From a checkpoint of a small transformer trained on Wikipedia: untied embeddings.
MLP neurons of a small language model. Each row is named by its layer, matrix (gate and up: input weights) and neuron, and shows model dimensions 112-207. Each number is 500 + 40 x the weight over its row's rms, rounded and kept within 0 to 999. Numbers have three digits each. A neuron's up and down rows have the sign that makes its largest values positive.
Before each neuron's rows, "fires on" lists the tokens most often at its 100 highest values on Wikipedia text that the model never trained on. A number after a token or word is its count.

fires on: "l" 28, "iz" 8, "g" 8, "-" 7, "p" 5
L7.gate695:444431476487496513549506416484540495505532437469503413477534472421487476561529475554455493518452423489486497517468492500490543498465501450414488489493507547538471500469468515477479520456466519549538460471559500478546529520487501564539498492488599529464464575535588412541472454522518469491
L7.up695:536466535551569440518509501459482517498572483453533548532586482458538609571483515483555515465504509495435541469610584472551496450524484519446479467460503480573528525461460476466429481546512506520552525494549524587480521441522526480528462448500535492555468515459461503537539558452455562489

fires on: "ou" 38, "u" 9, "é" 8, "o" 8
L4.gate90:475519444509491359413523433479550510512544523527482470442530487461460489446520517524472495451530434518510478524510557510502529547495532419497457441453516492455530529549569514452543559506502509529523565491521499536463521478458519461452478395529415487487513448451536501435494505545567520494
L4.up90:555560455501511485528499550467508507520490520478478479552597497464546527488580490547531477536533407517531479431559511506434551507527457500516569499431509459471510471515505506566470520556450483521559472527505569539480516537458508556537475463502566451491518445479526497532456505552559497490

fires on: "le" 14, " (" 11, " re" 10, " g" 8, " there" 6, "way" 5
L7.gate23:497504493544561537459554469494488516487539488550542546519475511453490489516482473444527545427450528527529461542471543481506510534476483594508462461503508467536449518536518512443537481414540524475536548547551502551408552515565487458435506516519522518532495560490426481524551503497516466522
L7.up23:443476495567490555496530513547484532513538488558450433518480505482434528508500489476549535526472455506513493488515566479528583531483528535558510453468445483519500463543432513514553475546517542529410537523490462461518490477598495479499524546513517448523577512528580527507483591517483565478

fires on: " St" 63, "art" 7, " med" 7, "pt" 6, " Sw" 4, "ict" 4
L3.gate415:481512467474445561488475476480539486476498511513399468489491469488515514485480505511528498495510480476526507477466491448491501527493465474497522467496594504429502470565477449469496467462534519504446477556498431471454438467483583459542529480478509519478486397430525535604481562526507494536
L3.up415:518489551406513498467441558495508510518449503470489537463514531565433501476501556547529539499555560467407613445490484473534528502431464477450542477497518517448484489502498508507541467489508495497579515502476508549512466460588476450500476425536500494434479502511499559536480521530455530551

fires on: " of" 27, " " 26, " by" 5, "\n" 5, ":" 5, " the" 4
L7.gate730:492483490501535497486551507501425564572515473547514482466513562449404502451530515501410459517447487446536527582530463528567447470467466468521473486526547479487508509491474583490495465552524434548547553498532469559479485496526540508530468528556527503547458523527530481516477464514595483511
L7.up730:514511482532556516471604555464433549496592519533529458435504543480512558477482520487533479525523567568477510506497445526550470528501441442536460466503562521481507516506440478531493473572466527524575531479490509580495479535509502508451526554571494527534488479493586470442545439550504433549

fires on: " g" 27, "er" 25, " def" 11, "es" 7, " re" 5
L3.gate55:496501514568539542461542472481515532591523481482571511482508510584549465518473544526525517532478500461457529509521490492485562482534498458465490423454473496461477443419470500469542525420502478490484534537471530547456519520533572459434520554529492501469519425513488494388475518552465485513
L3.up55:408511526531505517524497507569405568504521459448474431519504435519516467513518452543499501470457488495504486482483501479529437523466457568556508509493547518503499500503479504476459435490573486546464531518446598561441444515454481480519516483595561511510553506570534467575536563509534522543

fires on: "ab" 19, "ag" 12, " Ch" 8, "ath" 7, "ib" 7, "and" 4
L4.gate206:519460529502534502428544494483570553575574491490461548471522521530530477485516534627484483507534423436552433494520426485474545475509527430517457540548498621460507511468514513575497548455471505467535520496546468532526481478472512502496524503532477505418511519515474471450447488493531514460
L4.up206:460410563499480550459574471529423578548495498454523477427557532545521408475520445499511519521468513521508518473455515548501523462496536532522528528537561494484479549483486537598498541489467508505487419472492554416489454559483508484460546519518545500473490394470510516469464491503535519489

fires on: "\"" 23, "\"," 12, " well" 12, "”" 6, ")" 4, " dist" 4
L3.gate701:404506554543490584467553523473565511574519464526501501514481532516537444522585492424469516534525385451445466588490552474503575483480465451495460535463507540474487498502609475472508519473558437486596493447421561481506467432559501455487507496476507517579545500481490552455472558525479473433
L3.up701:454527529464485563441442500445541536505524442574520572487516494512496498528603583463459524449497504486454557515465467487545485469529508551502435569477476537542447534519622489555494586476499498526518556495494436463581498483493554489523504443430471502471459471455455526480465545472386502478

fires on: " that" 24, " Re" 11, " re" 11, " pro" 9, " list" 4, "ax" 4
L7.gate422:542423507537530449415472466516480523530513456501483466543569515473446530510534506520478468445436432509536472488495471483475508488511484435489512408494584428519526515524500519509536530571558452561448521490539538405522436513569536474659512524505559499480497480448555590530544528504519572512
L7.up422:542461572503502493516484485470469503477516567517515583528547470563460527503464467479447576486484485505543511519537476470505518439493489522546515447486522519467528554543542606526549479544557569490375493495546526452487494426589453491528528503517530505460513503538562535572486554483469495457

fires on: "or" 27, "o" 11, "ors" 7, "ur" 7, "ar" 6, "ours" 5
L3.gate9:487495497585465508541489515541519501556491527509511468484497528528486535433529439480513517536466527549472399571478581467475492487449525537519504490532548537482511486484495465434508529472504548466497533520545483544505500546459560525544491510491494537452527499528533531572472494443570483570
L3.up9:533482511452502433517540561463530520595499517574511532519427465483479499448408546480489472499500487502510440501458467476477444528428539513521510462516521485502547487474458478386477496523527501451512469508480483507509487540519516534467487435429488473461504534532506491479502477356513460468

fires on: ":" 21, ";" 18, " that" 18, " (" 9, "\n" 8, "." 6
L7.gate37:561527507470518558517434449480496535471540562555476549446537499473425486481420461504454504568451594522490450505566501471454445470452548568506477422523521495382466503481521554495491549554545569507491553529551484510478489532504487480386456466489464465462471478512459521456489501493502369448
L7.up37:468504502634464501491473494505537525497512557453510470457566502475498523491450495473496505555476476504520558531542429541414544491442453474529455553474446614574495454570531483530418502552538518585515528561532424503478440533520484495466484485528498528522470561535531489471483519509508477438

fires on: " |" 31, "===" 12, "|" 10, " against" 8, " for" 7, " to" 6
L7.gate35:515537473491515530476563467516517522525545495546482530507430566501515559486377462521514481491501464476553440500524435616482420474479515477477569546498505555460526483464537430497485550493527481513546467504486551447503522500535426553547517497537464464569515502482491411484488478467538508570
L7.up35:529523512544576540611543527584476486481528498428533494512468491493453531465490520556519450503465474524522490472531521557519441426508562474521528538495533502583471454490518560483564450580523481538456498529548470502539488515481478554469496451587463477560467476488569478520523457473457535510

fires on: "'" 47, "ac" 20, "’" 6, "el" 4, "es" 4, " La" 4
L3.gate548:485478447506499481511480490454547531467455451478501455472460481491546495510514510542578516444558474561531379528481555570558502480561467498401500505490492445417480516399491483575517377517534473439583538423546545476540428461474425549491477563455494478518453504497455510455476491534571479541
L3.up548:532504466451484431446455557535513503477535479473490504438441510478492524495516486446481498528506543458471501501463456516529510468499467453496410503509436433495512509541506491513518473561529525494520444434511463529550493546475476446464481453499551470459480488519502578426557412530466502464

fires on: " qu" 25, " requ" 16, " Qu" 14, "p" 14, " Des" 8, "ly" 6
L3.gate232:517447468428558471469524401498516465547444447494502547434485491432466534503433516548486467507505489474465504489549490454538523502513574470540496510507500470470440517469562510506498475541472550526454481531501472521418502491593456541585557439543479442546570497481535496515538509532571519570
L3.up232:568551475530581558513500525511530541531498537513453463505544513455521515442466494548552440415491502516474463534572464531547473541500496464529550483623495468449497433496541522409526457517526556476466557466570510450527517505558556567463533492493401552467535489434534500495384483494520488515

fires on: "-" 28, "am" 15, "um" 7, "iz" 7, "g" 6
L4.gate462:533512556503430474491496451417518533539433539473517534517456472422570434493557468459544533493443547487521443531491504472479498450511485437478466514542395493482511543537516537510476571488501535505421454413501543502508547502555454508525496509429525531474511511521549484470538571503536439508
L4.up462:490494448502488470507503503423470478490533510484546563455546534438495578454498563495551471488596575482573488432517604501519543496486500484521520518448519520503519518473456488507582481478436544535485581462468482546501503415479429549511514573544538470497565493530509530558525564488516546502

fires on: " there" 27, " There" 10, "ag" 8, "re" 7, "id" 7, "et" 6
L4.gate435:508465472445495433477548487472537442590580425470476439534435464494508525476521465469482535484532448523573461487514554527475486475514506516495482454506416452503484485563488492469448493465477554486501490438578424500495540506488451537498496525551448503498494558486488551484493459497516436502
L4.up435:452429492539558553521460480434498531486501419441548492481449569465468425508495516536532567468537506394491537494535462542462421438508491504483498525518509527503445520574497510533482423443455489454577441475456510511474549543560459491453514471536445518528508477570479492470489439537507529471

fires on: ")" 20, "\"" 17, "c" 8, " he" 5
L4.gate113:483537486502486520526472467413444512527551466558475488503445507525568554523523473492481454523547528504423461508511478521502569461420472465511427473505460569479548488494517473554534515516498518482572525415438442529470463488452515523460467430496529543583502487577580472484520530521502473477
L4.up113:516527483489496525533543491501494486488469575473476476468443561489520448526544523460450549498438493500464579503566481458505442473475461476541460461548438530438455441482513532525518492493484446487481515459448516427490468516476492477503478411561519441496471482427543577487499496543492439460

fires on: "1" 19, "a" 13, " ob" 12, "3" 10, "re" 7, "+" 6
L3.gate326:501501511542571488511527506448514538554450448497490553469479457519503490552484532523457590522511540497485432482496534501473488489517486437543497510545532472479454498514456561515471486480536482488614498486476462450520502464541455441587521532578433485493483530495594539570527526536578484471
L3.up326:410539523518491525472483497404543467517539492531467485503493476464469501512451526502542547471508504471507398497504535563505606513524495492488503511501538458416479461504479537504535522533524536421499449502535521464573428522490476493545481480505493487541498565506517522479505410530538477448

fires on: "t" 16, "as" 10, "or" 8, "o" 7, "T" 6, "os" 5
L4.gate149:484442522507444415442493526569580510485447485524477433521482464522419440559512497450487496527528512535538526538579567496446492441532545480504431508496537499429534505500498517471502469618548485516506468478501442506538494458475489523447529462454514505519535419432474522516445497515537472516
L4.up149:557469522501525489489486492522548531553473514462511461524457486509461473537517535443500521451503439464508481450489490446502529487555482565504537458457474491470531476513490474474605449599506510476474484458512484473448504547379486497467495521519438541471517518556518552479472574465531484507

fires on: " of" 27, " to" 10, " with" 6, "s" 5, "ed" 5, " by" 5
L7.gate490:467557464490512504500559498470480486551511533485477546530493484465493457458447510517520536474476456514530490560521477554495474461445420406519501494443482499488544454519478509479486477525550441531547514528519525474441528488470468479548513560483504515520528475492547443484468490513595520557
L7.up490:507498525510539474496584542448510478480504506477566512527536486477525540455489495460438480533445543517520467552465419444470478565481513417471518519447448403506444455575483477569484492606505522537544497494485408501454494461484522519484485477478514500430492524498578546518509499456583523455

fires on: " part" 13, "arm" 11, "rom" 9, " end" 8, "ost" 7, " mark" 6
L4.gate753:538471472506560529506534482535545447573497482427493501472456492408490476601494475457552576613538475524448466417503465525559497454448472504483477562452470461499512525510524550517534467530443526489547497527486463536519460465543502537529493452482549512524519523473484559469528467491479474554
L4.up753:481485480520500500520501421560461483512480448615591527495461513497521464447512492484506593502421491471513538488521517569527498460478535499563439496504524495556492456514520491489478505490500516534507580594460530468509442550519543467494485500533507510449536508500518498479469442530514535486

fires on: "ak" 31, " chart" 8, "ok" 6, "row" 6
L4.gate163:547490465507469491542492536407558504540531518533515494447472518527439613479466491491484487483552429432491539507420514410504512459532498461519440539402454477507494496559496456466539495498517454432487485455541453507508566485481443534505491560501500493553506538466407503550538505455521606554
L4.up163:441490543447501560528485410521451495487543567465503485483589585511561405542436492515479492507456438486516422483467512571517411493486444532480523500471457431475457550476466489517528484544525533465501405475503495436529480493479528540483465482513512516468496546531454423490474547472519413494

fires on: " Col" 15, ")" 13, ")," 12, ");" 11, "ol" 9, " I" 8
L3.gate335:460559528488515471500471455439451557535589469462462421486568535505504533492497476484450529515528538533505546495553511503489585461457414484496490478497462567534478441495503444475556515448555441499426453437498422498421561529487499463519492577474520575519507490481505483454516506515480509498
L3.up335:502490511477506456561498467462400604559613486411442492392504540473473475523504543495481518509496582542580541508477481505409459460499425499507529490475439481512491509470460522475519527469615467514523480517541457500549453498480450531549488498485539448520550478470495560470494456573540467454

fires on: " |" 30, " Don" 8, ":" 7, "om" 5, "iss" 5
L7.gate640:504529557481542483484544518460429457512455410534555457514502482434445502587484498531480567545540527448508501472515529470494537532476457479427503514490568494476476483536476454482531503534543465514567512494512481566519568528507449450531490561521471486523528470470494507533441482485507430551
L7.up640:492562546533551473439522452500533491505530494494575495469464481444498477500493483447520501527462470475531481479473461477532512533479558513510548444516475537524549440497515537464498469513496499527504444445538505422480495440554448560507483505527543491451556522521406523504505556495452517476

fires on: "ar" 23, "it" 14, "se" 10, "ic" 6, "age" 5
L3.gate254:507440498439395490492557500452544503538501494522487452513531547517453518475485444430513485550496512433468586455500489509485468503495500503517476571468557487536486393499484501411518457497519577421518477536481450508447425454531410447489480495496438476551501522507533537546422480523527448482
L3.up254:543522501475519518553426511538457466547510562507511414534463503483532469620446419463518517575499455527468473543549485554524472455442459532453554553557541467523527482477460547485482432455489507448503557468502503485474499498383478534567488478500504534564515568548527491531538533524470457483

fires on: " Pro" 38, "ul" 14, "Pro" 13, " For" 7, " Trans" 4
L3.gate128:476478444464485490492459465439505464494435509579500553472506454482527497440500479531493514385579538536518469468491456506498536442483457416497542500576521485537543506516449567498525528439518517517424493538497506537534524532474533535507487515518505482432563466486491557540500487551434496494
L3.up128:537533484481521517508542453538521500497518473532545506544466609456505469467401471449409595504471470574570451488483446565501544455518520472479502531507468522514483498517474540548464451509505543552506517469554547511525492443518514614485512471472529483551477556505463494501418486486457579513

fires on: " pr" 17, " res" 13, " V" 12, "pr" 5, " coll" 5
L7.gate479:568537544509452562471500516511513536502508542508512447491464466560450503551554502535534525494478515509427519494520547476430512418525463484496478493501422503473529544521504439485472487527527456535476557445505450484511517496523469594559503494504463527567476534498510546463560499541469487515
L7.up479:551507509492457465500598487523512448499473514413445570566495529535511513551511479530533549498532547515454504510503554472518554465470441531476525481498474495433488508487466480431528524521492461455487583514536489505590452464422508535511524512528489454482454502402504529506453485503506585478

fires on: " inter" 18, " ad" 12, "if" 9, " sub" 8, " addition" 6, "oun" 6
L4.gate538:550514525455497546510534468504543532493591508574475461492497508494446444582434430497498527495493525472515497535500449530502476519454514497534507477502536512512461507466426575463507415396490546497522436462490536563467484493496500442427502496461467460514538538588479512529424442508392486417
L4.up538:483473486531532519554460524437607524483448473513556587469388495518422480514512512535510505532480529486562483572551510587514524522517554488497450544512502481563470421469573573556465571508480465470549499504525486495478485513458433514562513489567413451503475463479487499471507458556466544475

fires on: " World" 16, "an" 14, "in" 9, "g" 8, "or" 7, " European" 6
L4.gate29:510560491511523522511524491457473514542429527506461454524455550512514487499561462519470521445482413501515558502486542543497519464514513460465455511504535536469488434412593481451577471513505481529491455570477514517494548490502485433476525448553491505442534549497570531530436557588625420484
L4.up29:539511472496595542559445424506489478552514537504513437582571502439474528470483535496492516478505442525488518479524501555552508436548471455468524630574534492545548510510599549515419489532488458535500535492451549498535533502506544472587487513498588564538441533518546520491492510514520613516

fires on: "ack" 12, "or" 11, "ot" 10, "==" 9, "oot" 8, "ar" 6
L3.gate400:520560421575427454497465460544461506554503453495494511480474479510489440516513524519573525506446559563512513501529497480468513464534510495514478506536476485549512558539509519487488555510400523458519551502533563493489413482475493545457506469488514542515464407561545562539482507522458490468
L3.up400:499440537510497409527543449493534521478484458501511433480507507498520508463457487461545490487485480522487474558416445433471487515454540501502496522531489459518512507416509515452539574526508503504476522476399536540493533492437508452454477475472491483570442498506430503484443487462464516456

fires on: " att" 21, "r" 13, " bel" 10, " invol" 5, "p" 5
L7.gate677:528502521556569523522513523534486452518551492493382534427512502460548525469502563542531511518495522501565504510370516499452492502528440436543498519545545515454504533498509457528490536417474480517517516522560494482453532485558559525477489437456511428494566482482468478454538534491500553473
L7.up677:482457601544480460479452538594524462494423513477505457503527452504542449420506461500541507497552446468506489479602472509527496522520496450472557573508513560546563479514436466492525550486493477434536499486515452522481502492564491532494500431579492518520460553456528541499468508546465519529

fires on: "-" 16, "==" 14, " |" 9, " Franc" 7, "ad" 7, "un" 6
L7.gate229:476504520507482506518557438489496487496515490515503483529502475530541416542465509520429568457522592473483459480450504469508480524508464516472491531545514537543529442595512534556456565504494510477492534464454546508534414475428502545537494440471535475526502550426487498537529508502489541552
L7.up229:493464493523488431510492505548476459443591473532517543475518534487501473539544510502563536498506440462571500560475531536544421492492509480424519448449469535493583528486448494548527530475494494530541488466438492562516543534517488533492470456537437499529497508524513508433451435505512469502

fires on: "em" 30, "." 19, " tem" 14, " rem" 12, " Har" 6, "tt" 4
L4.gate692:516566589509470547517462499543506535550477513514468466439484537468484497471489606512565502542586464515484441496421474467438536503449569497575499465521482432443508481487519518432470400481488503490549481541482512459486479516562480491559496481503544438478517532466526454502451510515539564434
L4.up692:483452569552485592530414480486478489579492504453478539462483558508503444395522570445532608487551448460515508518551537556469484485497556430526486492508472535549536433472544533531536454457465436510543512506467564539506525519557477521563490453454541568470527522543509533485493508551535546462

fires on: " att" 19, " rem" 17, " arr" 12, " bel" 11, " requ" 8, " der" 7
L3.gate70:497463509487511501494466440557377440546580512535550435424513490536458524616566565476530551473533454543426470498468535528502556560442509445489427492469494568560452550464547551502581528470486464452546464487562499524470446494579523492518518500493521449511516488510524521465438491563515507503
L3.up70:604590496533493528535451522479565483527491501449514527543516487497571570461520550544509539478524556449502546507506533522481498441534559476495500389471567564453464467481478542470492466472509559448500558549519443423496499542520520526469505455430480500487505491558501543502454557484526463495

fires on: "er" 19, "or" 14, "an" 10, "in" 9, "ation" 7
L4.gate244:513501408487533551498447512437520481555546513487535561527495443540549561522523517472505505430490501449540622534537458552571455468488537493483535485465520562513478560524508535519510565515557477490535441478531457506520479483461510557488499400496556490439460516495475584506528475498504554488
L4.up244:504557497481586564576464460490485497455464451465509594533519499537515464536497483523500540441513472518542516533499491467449529550571535544493551510469475583545498515528505438457457452525568504524524467498467575529484465448510487521408410474468575458402483508506477536435515497528471501483

fires on: " pre" 43, " Pre" 12, "ins" 5, "ps" 4, "m" 4, "re" 4
L3.gate727:517472494518572539421460528463459472490559470545477617471521528487481483506497471454499441460502497502503493524515447491475493489560539505589430539505531520512510583520549494507527540462530528515524493520476537551506552492455443528497502484459530479569549460468460574436468555533525555549
L3.up727:460465543463483495455549521494474492530577532477454551455485499552521489472411515549498552486499417517511501507444530558515437494497491552511494561620629548472531406462513488540447446478453493473420526464590477473556431518455498496531492564489459508555494539473525473541557497533506474468

fires on: " War" 40, " eff" 13, "0" 7, "2" 6, " period" 5, "al" 4
L3.gate649:506597493485434547463530435491487463507545522512472464456532492481557515497565539605489553444544453514524487484480468540471552474475483484551504520499477483436609498479500466446495513499540570451496539538507549542507464564491547521587502523521511448558533537508501550490472466539562507489
L3.up649:500503566426503469516600482470441598472426526465561455491538529483415485529500534540547582471466540523456443487501512496468513537486526465485479505514503397546476499472451509532529533529475479469539592452489500451539569569488539502524520497553539444504548519531434545519486461527508480516

fires on: " M" 47, "olog" 9, " offic" 5, " pos" 4, " status" 4
L3.gate304:497507508532494519532525430533492465478449528483514538581483475407406483489556502495531444497566459522433525497520445472469570499570458428523526487495495462521465468520519544552452461498534454442463539537475494514588526527580495469443537471504488530505499544454583479561537556543548510562
L3.up304:594473517457453498563444521500543522444420473492486520493532483477572495432527463493469447538494540568568487521491501486454471454575540575491450453498458599498535512476459493535530529509520439496441464471511566445463571454452525469515555467559548453437461507504530474470487492455453478499

fires on: " V" 25, " prov" 11, "v" 10, "red" 5, " (" 4, "N" 4
L4.gate51:518513519530479465540563435518526469601515443514463522405492493511480470513514469465437546538604427527501488501498439545484481503512458529529500527512497562470531511497538493487514520557531475522454525502420518558450503511502565550531460620522535486567519479471543489524456515537571513533
L4.up51:483512464458526429544552501496524472518518479546408511569531493459500553457475515537464499452476504460489451530535468532500551500554474423538519495393474540463515497473531535464451510524519466431538544462454545462516503529578477499438452481477561559514556485480454531562575483511415545602

fires on: " |" 24, "ig" 14, "ter" 6, " Big" 6, "ad" 6, "en" 5
L7.gate220:500499542478512563434540531514468461520521480503506491485464470546502504553478497490434498494498506475496481525459580522525470455566535472496536572525473535545507532558507543430460549526448487566504507505536524553513496471468502489584522497526456549575440447487494457493461455587483523471
L7.up220:561491445540473434551535455483473509482497519470482496497531538612505542463448481485501539509458470438568486439482499500496496531487514423475533565533450478421517528556494565512504560528497466521498479433465517509514503582435552490540504478519452482444500471480528463481494488466591482519

fires on: "==" 57, " |" 24, "\n" 7, "." 4
L7.gate434:504484493526430474442481494509479522515493496462527517555553458496447562550501476528564560490479505471533486487467563497400502477492524453498481527535513531461538496528458471533491591601502605580527549442528558493508534464445470483507509511512488499528483526466473543485469526563475454535
L7.up434:556478498486468568535486546516505504531523463475492436502505515498477473416479489477480465509390481511476502467526372562490435471483529523428433472499552492498546502540497583475504514588512474497532473529537515458419477560529560469425527438491475561479430531525466505431480557486491497467

fires on: " Mor" 13, "ij" 9, "or" 8, "ak" 8, "bor" 8, " r" 5
L3.gate612:509455438509474573538494499430441570540546412441457563501482504499450442482533479460512541514506504482456459553522477523448532539507516546525532478484470544452522530569464600503400426544492529428587511543468489574472465460543446480455479560443477473469616514459560516440447514488496480495
L3.up612:441525533481468557498479408441511437490542458487471471495490486550516483493429486478441509458501554475501486546558442490516610427578537495442466479486517467477545563557472541445518500515419514470530475503455522522519472579481467604561478510509546534512515462495490516516548460432602497490

fires on: "at" 20, " equ" 10, " ad" 7, " addition" 6, "st" 6, " sk" 5
L3.gate41:510494578459451478562507528542468525529523478533521478487464596496462422462456515507480463460460453448499487464558531513517482440551548491563498524429488571565547528506547558507450502434493503435513477490416469579445411427508539449541498547601420499448589539517501503484543484573495551479
L3.up41:498574451553491467497462472506550485508486524517506590475529523486477480515510460537528519508549466505494464519485568485476531438477527500428564565462494455518490453466526541446530541519464555469508492531485448450528555464504471475587512476495497498528518499546435503462558509501436531515

fires on: "." 93
L7.gate546:479530557541518533508440535435528563500420548535462437517513509426481444576527486555468522541529511444548471517461461454505513498583477460547471498504534454525508469504522478553456457612488531400408505518476543498499490526453449450542526526540503541537523558546532516525444437483537524431
L7.up546:473465565507475554409480529497509553565502484460510504475472474466523437523605489514472541523534497420569479514460489467518474522516418467537516529557548478518462528453491446513476452497527503424431490411498546528519530476496466490528493527427519506511493529551466502477443474489525469528

fires on: "if" 35, "ild" 10, "f" 6, "ath" 6, "igh" 5
L4.gate151:444437527485485414540525475550477532457536469558498466511508494455482495507491494517488459524494508474543551483465526534457565507552526496604510489488528478496503465493502541518513520508481518544552541436479556521446450522537531507493509468523443575558509517454556476505527420503503458421
L4.up151:495504423489493436434523501550495523525486466437453568377474507556519438501535443501461553551561499513479488515509509520448549521533466512523487507549484533554583528492477522467599437520464544461518545456542527449483493531465539461579502498502457464538458551480504491554518433508504448498

fires on: " Ch" 29, "i" 24, " Fre" 9, "ab" 7, " ch" 7
L3.gate311:447497480476515516528441534489513500463529499491432507479524528429528489441443505513489481532441497498499535454511463481536456460509517453476546526542516532540556455497432530525533480515473516463520517522485441514553432479556577480475470496549499514485490571492505519472484545454523534459
L3.up311:486520480444522550490548493542476522556490499491501458431534482497534491504476454466491571523498425470536439503492490518461457547516493529522568593576511535485532505482476454483557510511486487534444560476467530419447504431447550433474471545477528461529576500504565494441462510509536472463

fires on: " pr" 44, " Pr" 25, " New" 14, "pr" 9, "ew" 6
L3.gate153:422518453516561571519541522482462474469450535493466455491533491449520515447513472454560499488512558539496457450497542449510549461461528441485492508506504495523550483425479479480544553525472470467546509489545425471515483447557505521571519521549437433512460454499523581506502548540528563469
L3.up153:508544466392550535552548465530549427444538504502423502491477532495457450471488460469556509497515490457491453474540534440483405454490534503493497502487517543467473553514463516464567507511479490477467585539563432552540482478493510478482550535488497494460439472482524544488469506549509570512

fires on: "an" 58, "in" 20, "re" 6, "en" 5
L4.gate485:554571460553565506550472465431475441562491474476501561481418562517509464509530450525507479504472449467499507562467436476456500471532561460450459474403540481522551449500473553537488474452493515493483512540510498506492477594492468463586513492502478482517464415492620499524468438527510503520
L4.up485:464471505430582507467491501468514448519492503525533508560505498497508474514543463548494572508529472454471538464466473469526484494560461463522547449545522450569599433480512501496504600489579439501523511532472505561537490524531538516475510462528529497559479477532523527459559458497490468482

fires on: "on" 22, "is" 12, "ol" 11, " Belg" 6, "el" 5
L3.gate113:469468417505446509568489473456520569507441470514484579493532513499483457560513452454515574405495560484472431516470547498453562524435527515454566513501475548433443445461496554480527472475541422513487474498503584525444473466539518521460465508543475475430464419538449428575503501493467576495
L3.up113:469515593595525443458514468414435553535472491514541495453539470522552541496522515465476455547458516494470407544529537473457526535559509526480527526504456435534510525444502558526452450503545460534448479537501551516446546521454551560479483479519502529529550548479474486493531508498526516518

fires on: "'" 42, "ac" 6, " sec" 4
L7.gate78:532501522496494463508427523452502609563441521551510531523526545515493557478529523518547586492488456528461459503465519567560525517424448492474461498500524502499460422451509570555441518549451523476476473515535484439534467543436546473571503555530446538592479563550498490497491458518525521542
L7.up78:518552509456501479514592518492429480480513471401503520487469484517464587485493480499477512518452430582532480483586531473569551509480468493495467534563418477470562546468468476479481499501484513514508531455483523531519526432453470512458494508462513448458471523516543500482529428506527508471

fires on: " pre" 43, " Pre" 21, "re" 7, "rom" 6
L3.gate494:504500441482471513514516542536482508567537481454496472518551502552488510465518439440432492489489486531510547516479450450473477536489503585508504499535555543471580533527456482481538502503440486436492526531530492561565476569550540520465492566551504450521524464491509539459397517486514546517
L3.up494:424485414512500488449497581511445499503508430493502538541554543482547463509499507559548447453416430453470541464441591546455486523465462559503501531481530612506511484504520542447434516518478502503501440513537466463515501461472502561452510508494470506559476494560555422521526507455485507437

fires on: " |" 49, "r" 20, " br" 11, ":" 4, " of" 4
L7.gate765:484538468513543517538525526516488454489509443551466514468481466517439495469497438571465612552540534534472496546537538461468463507454418482414488484495475448476513495638447464475541542502458519495504512490505481409579567410533477530490510491479466518539474419509499545522444558461473478460
L7.up765:498568499527474539515521475481515436532474507472543484558524512456435470503495543508478491490457493475500514478486533485540487491477555526528501532429494438433477523494528553468492496540502534491512504541601562479483461524502511489611543481486562575493504439525489493478473545532553488476

fires on: "1" 27, "2" 13, "-" 10, "7" 8, "5" 8, "0" 8
L7.gate664:509531468448533488497498498489487481614467513539472535520475448546516468486513590583518525471482490488532421466534488568480477537483570521476545492450562486461500518495442511449495493487574503494439493461540461523527422463438515484574528522471554531529547497503532493484504501502492518512
L7.up664:536513488448534465455537552446538505515545480473605549517519507562595465580484607478580445534444483502478512516513539457516515502482491507479485430533534550609487539506495501498549492542484445510495519463518493474507441574504488444461490487565557538503531450521515528467520471474527394550

fires on: " N" 47, " n" 28, "n" 10, "+" 6, "N" 5
L4.gate82:525511607512491500490509529485531522533496511482444464433524462452443409538521500426520525474530508489529507477507488463584512501530477497504504512447557475497483470497490533550464489454454561481537435489542528467586453445452524446538515491500476510469472467494471567487467502529462464536
L4.up82:557518547524443467477530513488419517587509428556475451494546467434545525490482552541544511537452503470492558463428517484542503446574539564496493424451556526429570520445475524540455430455562513475471474516480491477552502482459488454529502499412492499438535519482501576542485541523520448451

fires on: "m" 29, "g" 11, "mit" 7, "f" 5, " inc" 5
L3.gate295:412500541522449520456504555565440407505503419506472498514429497512546485388495499519467483527533475512512588484522532431523525620575456468515560427593489486439460464508527576548527478477506519485390535490534476487474480501489559521459500542471503506532511476568534534537598480514593487523
L3.up295:422392476524544519521477481492475538539581459521498448437500473542497551525519495536493526513492507495444487495557474405508501497536432485601487490468509489454562534488433570508537587518486497544490498458434488508466507559472493439420450452519519493502492494433474499529502510552507487483

fires on: " V" 20, " prov" 13, "op" 13, "V" 7, " Pri" 6, "st" 4
L4.gate431:512494445494529457487578456519520494548442459505459516496479500499509584510536448498495529479578511448509458530576402466426446498455544459506498442454532504491421483585440546539507510512512466476566517515451541549486585475493555495497451496493494514461442540474526477459578583495501534494
L4.up431:492571498457509517494525426460573554484513518480476524528441577540539532473499491551479520449527466483491488476434478568554508573528488476535467502474547525502512487485518455498494495508490529482581538509411491549450496431422507453505502484524509515503567465549482537501548493454467553475

fires on: "ales" 16, "ent" 12, "eat" 9, "er" 5, "ian" 5, "3" 5
L7.gate278:526481501486546624517526461508489482479474544506461499511469540531520436502488557609558529516541498516543527535529535504537483544527424522498558428515449416538473468508477483472489525456496439539578511519558516546561602478436519488433526537537446471496585527526493477507536514464509524538
L7.up278:484429486439588495521503486505504497467463572453452462508490555528490601509541400471509460497476553475473515490453483521518456507490551494513483533509543483529564498427444457496491533491511585502529565544538526528515535483515470578555501475578432440447531470454418535508540542475506571495